{"init_std_up": 0.02, "weight_decay": 0.16, "doc_mask": true}
MLP neurons of a small language model. Each row is named by its layer, matrix (up: input weights; down: output weights) and neuron, and shows model dimensions 160-351. Each number is 128 + 32 x the weight over its row's rms, rounded and kept within 0 to 255. Numbers have three digits each.
After each neuron's rows, "raises" lists the tokens whose logits its output raises most directly, leaving later layers aside.

L4.up1441:092133141086138176155164124152179110183134144091144172159155118105112098139153131097129178095127129144169152127079103054124150139120144118080133131132123110053099144097189108195107112145108173093121086153124160094097144141102169114162091145108168153130149172147099140136109193170100077094167114114072197133129130115138185105123097108093135145160104131063126152072156190116182142140107149126139097083155163133130121133132125142100114129111088081066116157146154148138138154081088156188155067104173093140162085111061065095119158111090087168118136158094101092102111072085152145110
L4.down1441:129158126149123068130067141050096170088179141158131056068108161105117195126100150128154112145151103216136112144144139180096108139152111087139149111170114149176093108141155116066133125098140086180122139114151080117183120105132110135083173138120094132135113041135130094143119073094146141166132139131152086133149109112096138183160176081149149069140131130157105122163098123131057105088147134140068136168110097148100192124125121127152112108147152185149195098090097116064156079125167107051079147157070155119076157110145154173164149111174138077122126127125153122144112189141149137134
raises: "|", "==", "Year", " chronology", "aceae"

L9.up176:070215074097128175090147103103139139069205072155114147164122170076138135155121132129127092085103111146168124136098150113121107103177116132128094161130067170108129112163112135145210117108146124091074141165107097075199128098129167152146119154136166151043136129138131127103175098191104132087130139090139146117149141111113105107133180135116144134103150129086145127119134094144165098114174141095131129090142153127082129138079194205143135115142073144084096126118168109124126134101117132171130166077094174106154175222124066117115138145081123152096150084095134023151143122109127053085
L9.down176:119055159138129149168160115117157149172110155127156056082133109175151147152083101090106151098150145074147118168116104127184095140124176128089102150124137136142132166141090200151130151173198147137080116090136124134146104118090121088165144158243159156107140093139157133126095103051084083099135109057057164181085076159094171103167141111130142137119097128158071153159118197084095110134096130066112153149151093101138118143139110072129159164160108129172110113119083096133140165140138146148143152183104063106113154112129154134111070141072099077114089131107055126144157120178132100171
raises: "e", "a", "ue", "o", "us"

L10.up900:150180125160183070131129145159027102090070139108079078097104110091106163111134073209120183184077122076153145117092093149117124135138131157091137155117080160099153103102168163142129114100195152142166092108117092120155121119182124123083080149141185140123094113160177122097133197072157138097137135056143136134117147054146138134109116155152134120142143113090060137061113109103137128095112100131112158219130111098048110157098120137105069118157147103133091115159162144126173110187121110175171108089141124112160195114189118135092156122091098138164076146157132097135118133103085083091
L10.down900:122234125083137106121091168159109176150120090144132101145108170128072172103137065120111103170205139205097097150130081074111117158159190126144148118124171074120111152179078148130133110188165153125112141154150177138104148130069102167082155125157186163174137134124167107140089116111114087102140075132133191103150192110095149127166113196177122106165148143152116061074111161167097091085088154139115159072114114161111156134089116176132124201108167210115120153154138116174077066157153158130100066066109147150139120131137111155054134112061123141106132106121093121142068093096102118139
raises: "–", "un", ":", "-", " to"

L10.up1003:091152115134146172121101127137148094055151071134113137123120207087134102154142166112122119102134140132106157132103102111146075161165102167127145180134113123135109089133074139147130109103126135083103145148109081076121108105145140107153111191097188140081178132152092125111150140131132145133129156125146160150178121144106087170096167114169137120150125172109089143161138119165128165126173193140155131136095086103120079232091175115097097128112140173130102095177149142135180129135142117162148141149177133089211117114156039103148129121091154148067132141137174132142114137140097053108
L10.down1003:154093126122160119123075124133190161140150187188147080121148099106114134133097165108111125091125159080121135139165079199153111110086094159099163060137093154153134158197126108087110134135153156131056136111141147145162124174153086201202131116104119176070120152116147167167050111110197127133065113121136134148053196113123108147096174088101103095136156160110106182086148151110106113090121110145100143121123157124164132093142124067188126097144154110103094001131138107092032102134150110143108134148120093106112128134093120159092107096090146169129196140098126117090111064135155149129
raises: "ard", "le", "ins", "in", "ling"

L10.up1223:155129131089173140110114165181093139144167123117148135132107130099132125147149114165104213164063095063106110131114088146075104167127111116116152128106117146113130069113118027073166066145129094096094153089137136131083134142174124191105131138127134100146176130098111128174168129118112166179075110075215144149116116146147127091115126117115153107117133203127137163061174168165167095130155080096117088140150169084112089124076147115097045125178106214109121126192120162098150169172082139099115109099144121130114133209121114129136124105131150134083104110087099101094067133157169123164
L10.down1223:092117145118117094117215079088170104141095121097165111165220082111131097147106210120154113165162159127181112148072165049161169088117091149113088173195124142120134127135093158108149088119122143104098141138093144158106116097148126155147135083155134147074175115156147154120121158162130190068122214093112112159161130147111129122092123147151136104118134108124128104142129122099132179140118171141151067135116119141155140084112135057132123079121103085090115117069136147120105158129153117084115150168137127135130202125159060103096122107147136165137192157162139108125128145151127132136
raises: "is", "ities", "oma", "s", "ity"

L10.up1351:158136085105101192117139151162136134145137101108120156099146123138195161120141114187084179097133079132133131094158077136105116139179121164113169163100154168090129106158118100078206140132247105136104092155136057105110152100143138142120167104138117122145165175145162180160151111138075236162154093115156131196100184120096117074146154092100116126168173129138113147106091207122176135086138077106137115107142124114179125124102099148146087144138158084075143114170099136142174175082124143113167113119125146081134127161140099149170102102105066085051060129132099074118137133123133092181
L10.down1351:135131131140104135156128163101184160127106135135140142143137085092094154136096151119138192101183161146163139094192080086135081073136089110099111197132107067073144113114079144149081112114117141200131118090208141107137144101098082168116135137104065154158201166143188120171118212121131180173101144179131105170142146166164067150106174097079156194137151149140126135147149166110112127188092123104090162087189067143158150165162165127120101182060122190141085047120138121126130153217072121077139106117087079170149101198128102183088095137156092146110094131170111114073116137119155115149
raises: "cies", "tan", "dor", "mat", "so"

L10.up1334:126182062115176139076108130165132180098210130079067112135167145128138139174079166124173134170162110192114100186132136132169156100142135171118128181114140142091134082115150203158063134137137141147098101148087039182195147110081114133145107147116159109109095143144134128114190180092113110151156226101136145106089104189123092143171149121074151144156132156106098136127124098089134088115112124099087133141114087152104147146126125151137095153077142102175101063086066104146182103167142165096157099095090103152141125153181088138071181148126116085149129172145088108168120151154123089116
L10.down1334:123077150126158099173131124176187142111077131126184165150107055080088101084107160136104163138137168089155064168087141101171136172113129122151137139098103118146123124142146118118107106141132091141165177128100176188179182194208122154162111145113117106136090140172124100152174106137067172062125107061095147119175146157160152127069126139154154155135137101118118188175169198117090128130104126108156119192132167111148214165078079120100062144116144179133137008095128128122169154155145099112164175136088077119113155136130068082138156079153091170105123120137134129128101180166168156120
raises: "z", "e", "ro", "ze", "os"

L10.up1184:095167153176163160124079191167089145125157072080112099108136109159154110127151184160146090157107097118127091139119178099101086136101137137164159161102156097133131104172130130180138173123089114082149124095119134115104078129207090193195116173144116084149135097182120128108162160168115181197140160087138167170104180137076121114168153147111169078123131146088122116109107109145146089122133116125142160150099084169117142126162118155087118140147119099083048129134132122126206169105103178074119073135217169065117094149103100174135142096205082116100049115172128089124137155161156141082
L10.down1184:134107157147061118100174129140113102145090100072099117115169165123108100132026172177080092136133150197143189067106147195111121080152098190161115163156123092131187113169114114166129110119162116105116129172075187142111151172128112127102112154155119134075092119115165154156137170168188074098050198107113131093128129140110075130129112070104114148160069081104081159196177125116176177139138115108149116164142069162142172124130085182107099111140141151144101030086155136114061162100154111082131144151109153114181144145090123109141098151139113107079161177062169182071166160102151109172
raises: "m", "mic", "min", "io", "ise"

L10.up1099:056149104179077129161135141164094112105169192135091133122194082062106105149117113111158150132118146158127147154095124117132169205186117115079115122132091191143124119155174121116130131088120121152057137075112120125187080109168097171101061086120098090098108103077113142109129111128107110126079143114148093118090107132157132084182170140123196129200114091128104127123167105111177073133160158159148107104151150117034140111119113162135130097154131162168086068121155147125177148132150199120104158105089146119112127123142149093107165109115113123105110137187176149120165105187079064145
L10.down1099:105081141111149103102181113152104152136133101126074104119104164093103147153093130138112106132190188140178047144090144113064156107129151086172150118121128162088162087059165153107191119141123090150128151205151063138131162125090138122103129173161136134119126068143074093147113147174147212102117088121073140119195131125142165187139134057148124092096186106098030185134093147071099159080141145089135139130154140178163115154096145115121082127149110135147172096100091126141103126138124124148112104094101191155202125107157153132119154117172084119122075159077147139117107122096164105086
raises: "to", "ti", "ten", "ever", "t"

L9.up806:112150143137135140083133158145134142107126130118130110073146131169144102148122198096138111128135112145106236106126058082127083139117210148145170072077138131109135165146155118108111079078135128165124071111163137091160114074098105094147129103107139088158099166094042101154133123130160165180107134133222124189127116116102101130124120137060132092117102142147152142138145142165165148139109116118127114154185143131124093131112171087138150123188178083119175112115125080131147149080125146108158125139159051122202111098150099118144138184103111046147058091126171134149146150131139123137
L9.down806:171170114161139141151198121189115119092135115094129140115152115144183106105103141108144043139127120130088144103119091122140075107105121204119161124164095147131162169120092145096144099118094115130189144123092122093177058141119239130078170129113134152117118145110152101112137134179123176109105113152129073174139126164114111146134122107117158159085111175073126038177165164140135156133111142143174155125124126113155161082062093187137176104136135083123119238087135134131179132071155065124085100124137133091144147051140133125112175125117161130193120149094135126095121183125024120124
raises: " respectively", " although", " which", " making", "."

L10.up1014:069081087055137131083191130152129140117142127123132097125162133062137075156199128161137152077160133091189163128097150105144113128125185157086140177152147107140170103132124081142130143147136100153137085112156137112155115077117127152085127089164128143139123109179100089169202094129102154115136125063156173147124103130102111088149110126157130132255116184153154126112120145145132129096142177172052187092163065138128161145070076155127104126182106115105127107141143078105134086172163200131134164125110112124100076137156114136096109159090111078141143155122115157108122136109141091143
L10.down1014:104139112169102136090133205169109104162161136154150082158184114113159070126138163119126155113111108155141164091190141109129076092111223159159132094030195173153137143111070185112143126132132117156140098146163127131096144069104127126150161095141101163152100162164122116148115102098104120162130121179208106185106092180163192095138141146122129092226095153074118118181103175107092091152127123088092173152137152144071086113137145147183134143148123079164061106128134116088152102147147081117094108121128080142084177132170132199128139150107125062170104129089131142116141141122100107090
raises: "Hungary", "Nigeria", " Wales", "Azerbaijan", "Luxembourg"

L10.up463:148186097146138144108116120128110130103151087054131136078140138108134128142157219119135090100174083125059143096150149109151096196087136144162148125116119121121091117074136164140131146143168096081154119123110141104140173120102105088097134179139099117151175148196118125125177185159136151071198140089112131157138095167142079175095115113112117103128141216139130123085107075132157180091200097151125071138146112111132153146133147124135130129117165173139078111108149148092100131126129095196149138120137089128211141140133132180234119164153109134138114123169102121144142149132166103118
L10.down463:153114188161139145140094135063078138160110131130132148103131095096120128105111026111077129129105117121191144115157115121076146117142083153046082114124125135104153144173123100136199136123154149136105162140101128120085129162123114188175148116113153190096154137148120110134100152142150157104113086112112164126170085167116115137155136138057084104169173054106186086148136190065127159164154126100159143097156110121067148158120201149144137154101094138143132099150127168093129173134141148104068129184103118142168184149141128096068170031136167168119124116121146134073123148141107131160
raises: "t", "ts", "az", "ese", "am"

L9.up402:153092082170084128090097172157140118102118103142141058113118198110171109131208103094163132124103151110122099137190133131110093136099134158178135091112135149125139115152125120163191167139129143164127140122118156100077099156159115136112173163178128100147170112098073134191168206094138137136138155130164132142126120101101047125137129180121123107122071133154172111081148189091099132035206109144110140106113126124113121083144065085098154127091148126145148115206045127149120107206122153120151094097115116152146119069139170212183132098128121071105125086137108122151084102155169102118
L9.down402:126144108159163109141143098135094122154165140166077152078115154105133063145022055145114135149153079093148103131125062140136117169136135125118158127111094150124061118118149088152167153134114098170134194127160072145121164141177143132109111189093065142112145122093137107160169118171145116170160184112138099163108205130136134154138163120131155159145115000166106114097127108182146110074157073100128135122159110146128117117145150203138142061163176075104125103089141150106117110139146099104124181111138129168157125129113146158148134089114133160049128142103150128096089146050141169126
raises: "op", "se", "of", "th", "ves"

L10.up391:122168090125111088072110131175188180125155110095107114118175151090144188155110152151118097155134122206159157081106122117153110128213176121201089121068158145120125117135120106042095111117154091096105095088110073133130126083146107202132148111155119146094164111190137137129161126095130138130146149126136124197087153137105142145129117131170118093117148130163159127124130118109136117120116136130134146175089100092176173138105107173123080169124140167106076094119170122126130075118120184147176134081121126055166109170154082132095146126112105072086121135100105076120155141159132052097
L10.down391:126088156128122083159115178077144144147130146169146137099150125130145072127111224143119216093120155205113110102127150120139105125151096084086158171088092113124075151140117158120107103140150146127144078155096110063139138176143101157126161138148155081179113162130129166138149137106100090077079174092100079157117121162114138127172130085210135129139128104115105190116129164115135092147135141113141157138147078142124106153116153066106105119100106191137126038113070145106139151193123143147186202128081046091127092124105113164153090070117056146110083196093154116177169151124071131076
raises: "e", "a", "i", "med", "me"

L9.up250:159164109124073121140123092123177101126139117132131150109146042108135117116115123136126042114141168171136141079089183157207161113114101162122136152128161159124155131180087157100150080094092087124130099115128120127170184138110078173128097137125132119088124137176106107120134140088175178100114129126127085162151105060101155143165095117136127087135149121132131188148118089129085147104103185147088229159139076130098199120167162169164140110142097106100114039094143097148125117114165176139122163115156102109103162093114069163162163093168139122060128139115109154118129154086119101075
L9.down250:090128120084136101122101159111081140153133129078098135132158162163105162181130150166085213122108127141118147151146078086068129140155134132102138109057105109139122130087186130119126168137158182101116135136078128107068123133152176067114158108103098156145156152105094097132163131205141084123146106121137171101087116165129095134089142139160125146135083139118143058088134170187179102158094082116120081083150172109087113104055118103083134154112172139146122183167119133121154114140081135154156072152118128155124092194112150125110098132103138140157120082130130098136099148146137128151
raises: " his", " its", " the", " an", " their"

L10.up1255:158112128109189102141134140149082142114094132091148099142161129168136152133103150092120072078113079149141191178154139110101138163092165137140146073134111160160126079154130165134133191073106071142142122081128134108126091116162135064156115147134157170162128111056162160125179169128120116114102149133194142187133110129151088143121160119153107070124099116104104149130121127168149060162145168106122138098106123100105124173013184089082118120137062094089085103157130116154169221100139176088110129176146135121075096159145064187160154171155124155131104114156140137157142116121119126188
L10.down1255:178131138103102138108077122122131117142124156151139091146114146135122138089158099128087111203202141120182153115162111150146105110111155158176084115125105131061154161153126110157136096124186125108101157191116154154170150154133160173116168112171184140082121148157110145090053113134168095166120076171121156134086155114131157174078125139109114145085112151160135120124143106082133148098167097196120087139111120119099127167162168169167097094187146148162137092157156094095145107119111118160096120092126106129143148114067207127131113142135102143154177149145131068092083049138137114115
raises: "ines", "led", "ting", "ing", "back"

L9.up1788:140166133113122117139067139181110178121105123112116108042145093168143124141099112130167140122116117157093157088160124179139152122125125090202115078096109112114028150178184122144110104089157191106082114150156115083093137140142140206094093121156129058161118161160143125100129099109160172171147095135123105120128112136154132070133102163110185086143144164188144154122111146129142108077075065114067150083125149155102153079141150193133114144182149086177100136152132094153109158124120148106150072091163137148089134109146148111069127121112111103142110148184116079138117153151147120118
L9.down1788:109231143075161145148169070121162121077139125181161125165115095120123104102102105152136135135101071118122106124202131153077102148127039114129126125155131156080128127079105122155090115160156051119147173111065142125147170131146150162069203107161111115157143171125114150086177162168090113127031106114143176123090179098092088140180200101168134111090101143119148167155133110189094167132158125180101087146141126143162095141079081095162117089115132124131132197140124133155127111143159117093089173178139099111143141124112129119143086096103171137125175146106143077081137103119154085110
raises: "d", "ments", "bound", "men", "der"

L10.up1279:108111139177172059138166119173130176141201127097131100108137125170107079173111121114151160071146094091084151146114185122156142098157139099137177137078113103134165053173146097115149073124149083136073120108125153144123159096134151108124141103115206119154205117155133056138132142114057123135112155106159082093155103181161127104176161140177161108135128116120157152094115098096167089133151131140067104160147064136113142098130107131065115143137119125107197117118168092087107119089126074129162103121130119110165158169143107112152156152074110116131114156125137161138149114152118026156
L10.down1279:127189169165163154171127118086102142154119174107123112144098120143146126191143166149099150078188143116084101110124108119110172139139107152092104108086128176108131150097132124148154093123067091165113172119088142098124150111081076196170151148113147139124130131138150174132092116165179172096162180129101130129107152140129120144177134126124144095153132150246166129161154065062139111160094121162122120108155095131145113163094159114155130147057139129153137021182146095114120134136137111107085137099134162120176114142155120152085104077146153118090144133172082118112120123114167137100
raises: "t", "ts", "ton", "ted", "l"

L10.up755:142200157126157185095060154125180096080160075132131092120109130146162160101149206122155193121169137150123141138098016170150131194179147187146161117118042157105110140118122163131150083085109125068159040153074093078131153111119115136108070135124175124090105096187135141084149110115131145133114110117090095117110136107127153163103170146116148144138150094138131139099100104131172102121104180148136122069146089108141113152081142118118188116116156109086154091153147110132112116129114193193074148142188103105113112154114061131105104205133115115138135107121133118089146112156133145179
L10.down755:161147134151097163158133054132127113122137131198159117191160114164111183119078086180085133111184092122118124135154143091153154096139125143109202103174120140077134130126112154154114081129158143128113156114128142149110120171099133099161145108127119089146073176125079133114091105141139176105167091129119150171084120102149158118130119095168122137121129131115076100142137091109152118117170105172105124108114119137120160117126152170150153138138172155176136025133101116137153079167193136072111151077195177121099081110119112104111089044163158078104152051053132135069142124110145113144
raises: "on", "ish", "le", "in", "ian"

L10.up1439:091162100110122149147051203164102140108115172114125128105143187138169111150138158122115110099122172135123168172150132181116141140104191184171106069072150189087139083157182110106133131148117184110120156175152075153178135151145136086124126123126122085124120112154134128200114143088140112108124131119139128086196105099089158135174150171115204121117118127134138129140149152146096134092153122043138145132131149139087133125046144127099143146132082093138184148215126078150119125166130121101153059100151160151070095131144127200131125111146072090151145119117118101146125159152140147059
L10.down1439:162112108141110127122137120116145104084094155099122158101138113078155088117149173132114142064115185149150128189109205141173126138167083120123151078094086119182140155181063077127148132099128153135082102161158125099132116105126127143087132117104150179145129120103109089234146157160084105069141100091086098071066159126084193137126149062195128199169141133094092171105121134166122144145111075185133187157188173163150095159097157081133142115091150103151150102111077134128121124102165144087134082189114071100202139126076137104125117126145173134119115101130149123163164102149108173111
raises: "e", "i", "ky", "ul", "y"

L10.up609:095107121126156133084129143165093118128140111115083020141042140097160085137153205148128129129051191187091132087119097107124117111117186141088130098114146149168157117109180108156113199110124150135110119136125083057119127126165106194138125187180138155102122100146106101149137179161150137148076137063144103149144131150148192095108168164064140133130116101082138144073104137123226122158152105094132095115121112097128139079129028100126116117103105084074126084146117146150181131169084149062118115158152144109127080103122075140101180030130102116106137072096134140163080159155134131090
L10.down609:107168089140124075128111123108096124145127121082118073098120157102144109112139097148082137108102118153126079103089150110104166131160141137092146185124109148143139138101096081053185124122169154078138138151155109114196089080148127166104101082046154102137118118153155126173113130178066146131149085074128114078123111117166119103118161086133160132072112116170153116101122130155099149142120106162170160170157151087146177130100124152130139099166146116147145133109102114174115138144105116133133141150138204071143078106183168108136178143131133142154185091170106146091134133080116120123
raises: "ing", "ure", "ir", "ed", "ural"

L10.up823:135109137102121170121099110150160143100137153157136130122132076098139154102095138101150133141150135124162097157123131218165105138215167136159166121120123106113118090134152173156143089153119105147147113152115166109182168079156077075142120117102127100154134159126055114128161093157132107122152150125162199102102115112108160132155136105113118145174137089166121131178179143140123108065094144125139129090145072064144083079139133083087160067129142151104142094174098139130174115163070182089135135162117042113173145135097112084123125115115110145120071182110164129138141129160186132154
L10.down823:088168125154101122130157081124120109178147146132137167098119115121103087119135123130066109120071098118153146149165100133089140093109127089140137133137142138207136150111124075136124105148162144074103139165154100149094119167127143155151124162118119154174080080163157156088141152079121148156159135125096156103122165126180150121062061154137145091110132090117165144134098182113134155138049167143168123122186130133127103061104127193151172153163163091097095105121184099118063131097127078171091128138136047143110099184134084135090129124140072114099151156092087117157126144066090116106
raises: "ists", "ional", "ions", "ist", "ivity"

L10.up380:116169129153120110148072129083115153137130092085120083144154102113145184125122105137181113105103156153212099120186192114095139136160178107079043109094143160153097052110121133124194092110162119120134064166118096120123142117120120127139181124143128098100097123185124057160151093124168144138085157069096159137160150065114170111171173068157143146161147112152125142134135115142116156111184150135055095094141113169076149166117147149143151090187168074127134111166120087124147150175129137161150154126133136102094167110120125128126154133115115137120146147149134089117100142155195075144
L10.down380:137086083121152141180203104146130136143156185111128209097121164169104104111160187131091138114148116139091125115079105134185125091107084166128169128061144114085133180139183174113096107125134154060091139097132113100115147157164176146081147146147153109140187194087095202094094221155105148127141067157156115137110080164085070114130048125118113130055123134109170124069118134085155144173116085150152121087123104096132099123106089107061057179075145191141153196090161174096125063049147107054067123139152143126163115104144141086147161153120120145119137200106143167112122083115107138161
raises: ",", "\",", " his", " its", " their"

L4.up1354:154128089141101096115158094130122085126123128157150111137076091089086107096116085124124116175096151149101154125105153137182157107149119161071170144171144130089119127146091112119182121078095152142084117104131104115150175093136145145107113072104154108133103160131127099064089173118097155108172150126145101179155070163174138150147156149112159103094147142123122131114104122129116181081115117158114113148134021113151107122074103148096138089083111134139113115193089154112179119097107185165115149167119093160160055080184131130165131150145104137120117100126141110128184098127078090116
L4.down1354:105094139112146144106121107121155158128113139128163128101177215183114180135211117095171144093065160160158096115158073135109111183093152108142081112079113126179135181156142108147073089188160069175160166139141170143140118139141111162136149136180090116127165086107120102202200085094122128209141112069097105076076176146118125129120148103124121138138113097185124168057165176132146066174116152102125140107111201129072156112145155114127131144120130102074147010108141127160106134130140165108120117090094196085089204177095129121071129157105118095130169115133142121177115127123130167123
raises: " were", " are", " mater", "ted", " have"

L10.up1554:126135111109153103143187116147149147100190184093126129139156106068156096165141188179149130019095137114144152105109114177138113137161198132126160151128115149180130092124169163081108049143124082064108021073111144100171110059119056159125138128120160124089173119109158119090191087154203129126116119087132087135118117173200124158118135160105086102182160112152081120110117110157199146172135148150116133169189105079099135139099115143102107142184089105119104080133142155040128166143170124140134121133141138099165132110153145088105041143115107092126143142130112164110153120097121076144
L10.down1554:144138107128146137067113113148074179186090107121193100094122101156117115063166085066125121164103138127133106123116160124103101065101106101138186090088071075100150157146118124169091157139105166030168137155154098105091131177111138139107124144092125127205142151127103111159072081109096093149178072160132179170149124101175182184069144154177119142131113146129166149113128086141090110128167112087165136090112125159187065116156179136140154074095188140087117135186093147169136086113086179166179126129131148140123122153136117182183172108144055149099136112156122099145101184146158230117
raises: "ult", "tory", "ting", "ing", "tag"

L10.up647:139126137151103150133096149127129075094115120155125124076177114141161144143123160131147082162116162095086192149136113101081080143080152088071097129087142087066222086151079146084111134109160140101175086185138114087175161103101167120112141155168121084129139171113081173148125163069167124138098160073125128159139110106153111088186136095067121095130120083102153111131112180108149140095113143105102130142108147108151143162113148148092127176136141041073147129113156127127118134171115179146102133096088159119135143132178128161136144135105102102117069104172195111146110110113113090173
L10.down647:079125151151076075124102079053184164100050163159085108130074135062097107113102137157125111106071121138145107084134141114081118083099143125141165143107159153107120167130171116162110103126066199101132094128150119147161087228078117141145150168129128154146131097168167142063156106124051153091138077081131117112125070106155179134166143140141168139149139117163175096160062124124137157122153096120105137055125138094142186152165117131125134148107105146095086142163090123138141116135144121165181149135168117140137141137139126126143195160143096159115108104135148128159148158109128219099
raises: "ries", "s", "ric", "ry", "ris"

L9.up524:135148112179094066143110121132156172121132181102074144095088187154184176145094167178103055135126083151163140149128136075166112164133162155135091074097141158092073066189137120086170115166174081102175059141184143175128060125097133189128059133180101112130109172154138076125132195101164107134122147101080137109093125142116057104106138143131111117154100141131097117157160141106125070090136112162134130127152120110125122180110091150134167150121123060176149151102148118151139155128022145113199152075134092121126110166133133070062140130171145086117165155122124129111140089135144096169
L9.down524:118089089095155162102110144116119128106122108205161137144131098104044098080202093084177147141143169090096104097159155170098104090157111116105128151056127151102131163144171109148081094091144147094095104138073175142142122114115082110138158155082125145104140093119141126127134084135128144143137078083175188107154179128183226151123161086148176131150163130069155132123102139167142189154137134080118134123137149122186159085155144089139146104145130162125131071094080143149066095133198126161101129185127137099126126143111124181173084093174109179157125133175123159126113144076097154097
raises: "ient", "n", "ency", "ization", "ant"

L10.up1352:122149079133101077106199138148124134068192128118039180138138173050148111205125175129135096115092153209097057120144088157082135152135150164147138118139149176122162092161116104104142134119175112164078110142100088142149131077122058180133123144095107071084087081135030135115149120102079141130169116131166159105156137187060143117161179114149135114132141115141152120107144108173176144140158108112156097157110086052104105122066080070143139150139133157120111085145084131103110141186148183151122107125095103065140129159130115146163138155164064117155111133192089130135161057141181114160
L10.down1352:097134139168162145187136153116133121140153101130175060122155151130087162046154135165158175153159125149109126124144134129128173131094152123168137143095079131145095135102119130112145140171183118116103104127129130194085069125149119086130164060147092132128119087110146127126139147087049141115083132154133132128124116135074134085177069181181153129133131164120122150156058148157164131131100087164168194176145094097129119102153100151139097112111148100144086041113100141165124054127163126077090136092132107129136091115141209134185133087125098179097179118165166105127106123141129091145
raises: "ed", "ably", "er", "rose", "man"

L4.up1767:127138117157137126092112122121124127155178139088135116127126083150216215145182098129139106127093147145114182066128086129083135125180188201100140102117071105114096100099154166059198108070137107106109110136162121099122121133145130179133161140187164122100152132171094099146168092149154118167158132059154190147159096105052109078148132117064113081105152107154124164105142114113135117109148116118079132118170099160144130193090054112143150090082114145141087110154057084135134144110100186067218131118165110132179155101133086097165064115125122118144135142123183159114105085149125035099
L4.down1767:118141145177114129084133105121084118172147142131127151142160122224193200151122130095134106108142131186112171121109098122079120129175168137144118101011104135110093170109159148082114144125120128134099073106173156083068150139118178156154111130139097078108190155120109136153157099103134077133198097138100161145122086193087103125170063134134128106083157138148143095190107119165144116120174155110111168089094127153100112141194148088163165108076104121141127156164110108160081133159115134109140136126112137162138115146102112100147094103125133107125113098072136130115147093132155128101
raises: " include", " are", " were", " have", " such"

L10.up1432:152154090154126139109142135166128123200173130148149071119156106105125131150154171163137081165125148107157126110097148158098132113129133134131106097078146126084129104072153120160117169151129149135126094114125108089158132120159131141150075163132119048128148105090148077110113142126147118157140143130097120129070072154151113127152127142130183103185172092111086149143097106154111185097138119114140159144111175086118118097168103116138120109201091110079127158146139099091166169117102165088088179141207146115146091104116104131143174133189120101089083137131139168125091131110169145107
L10.down1432:101077159103118151106096142159126117126144103126155146137115090099113102167158103217076073140147107088132141134166083152164114177125082115142119102132149144105147161108136127121096110116107073142106125136139115143121087133083146100151212118083141096145167125145091137138127105114096103127137110141101028098120184066073179165109116144114161162127108137125200169113193172143160178128159105136086040181097112179154140129139143115114123121120136075168190081056141153144147133126091121140119142138158105111134149118149079135108126118126158095111128161095214105149145085144120141164
raises: "ment", "ing", "ments", "s", "i"

L4.up657:158139092090150100108175118113163218055153092112090156100071160063051059130162137140202137154054134101092096188128134100162159163135124136114177118138170159073154050150123080184104146118145135138143147184100062087124134151142130107093155178104104143157154153183133098160067116103150084105130130108157107102116166120136127144166142140109115139171076148117163130126128132152164121152144161100132113117078173087150151126082147128104138162082149136098114107092196160120229137154129138139150142135124095076101086107140135141122113090117147122166125099130042123140128097117100143088
L4.down657:131124128163133122169092161103106136141120103151145136158122108143159220153107122133120088093161143183153166070134079164101140139154107091097154118092046142160154132119135182093135074102090090139115109124159137127176110147104122159145109114138158146125135136124108119112206108079133115157161113103112173167152113171106097119106071103109093060156172112123117073143122144111103143140126163151131162145207059116124093121112077129153119152104130137152107145170074149158000095080147083096143138166110135183149168113106160047113149145107140172105172212127187099150125137124138121206
raises: " include", " are", " have", "ome", " were"

L10.up915:131168109179121199086046143150093171083115109109145129102173070101141174118163113163134160105180100107129167141143170133098098187092104104167171132116097128056167073131132143118223124137108155111106155090143107084133146160140162135114141174175089129164213115120172117096116086136135188142111091054123189158108135117132111123146131125119113104115165147118167130092169202143160153053123113146109131076128124095108146101143159158154112087091151127150150124136100062121141086165071191129135079089161168094092086110148098149126137164162112166081056216154128149170139139157123074129
L10.down915:096135149170131125052070148133121221085171135116160140127070086149097159110147087150120127140116126138169104156179135098118101096170191137106107167131121102113111113138141114108106143082136090152120103122116073106136131152158179154113187143132147104089176167119120090155103160150059082192093073148135102104132132121072143131117138166110151130068130126181199181121179140137163136189120080110148105147126131107152085095189104115149094070109152098204126146136144053153137098123126080180112087112196114127164099178189127185102160149057119093110128119086120143085111135145109101135
raises: "ments", "ment", "ible", "ing", "ted"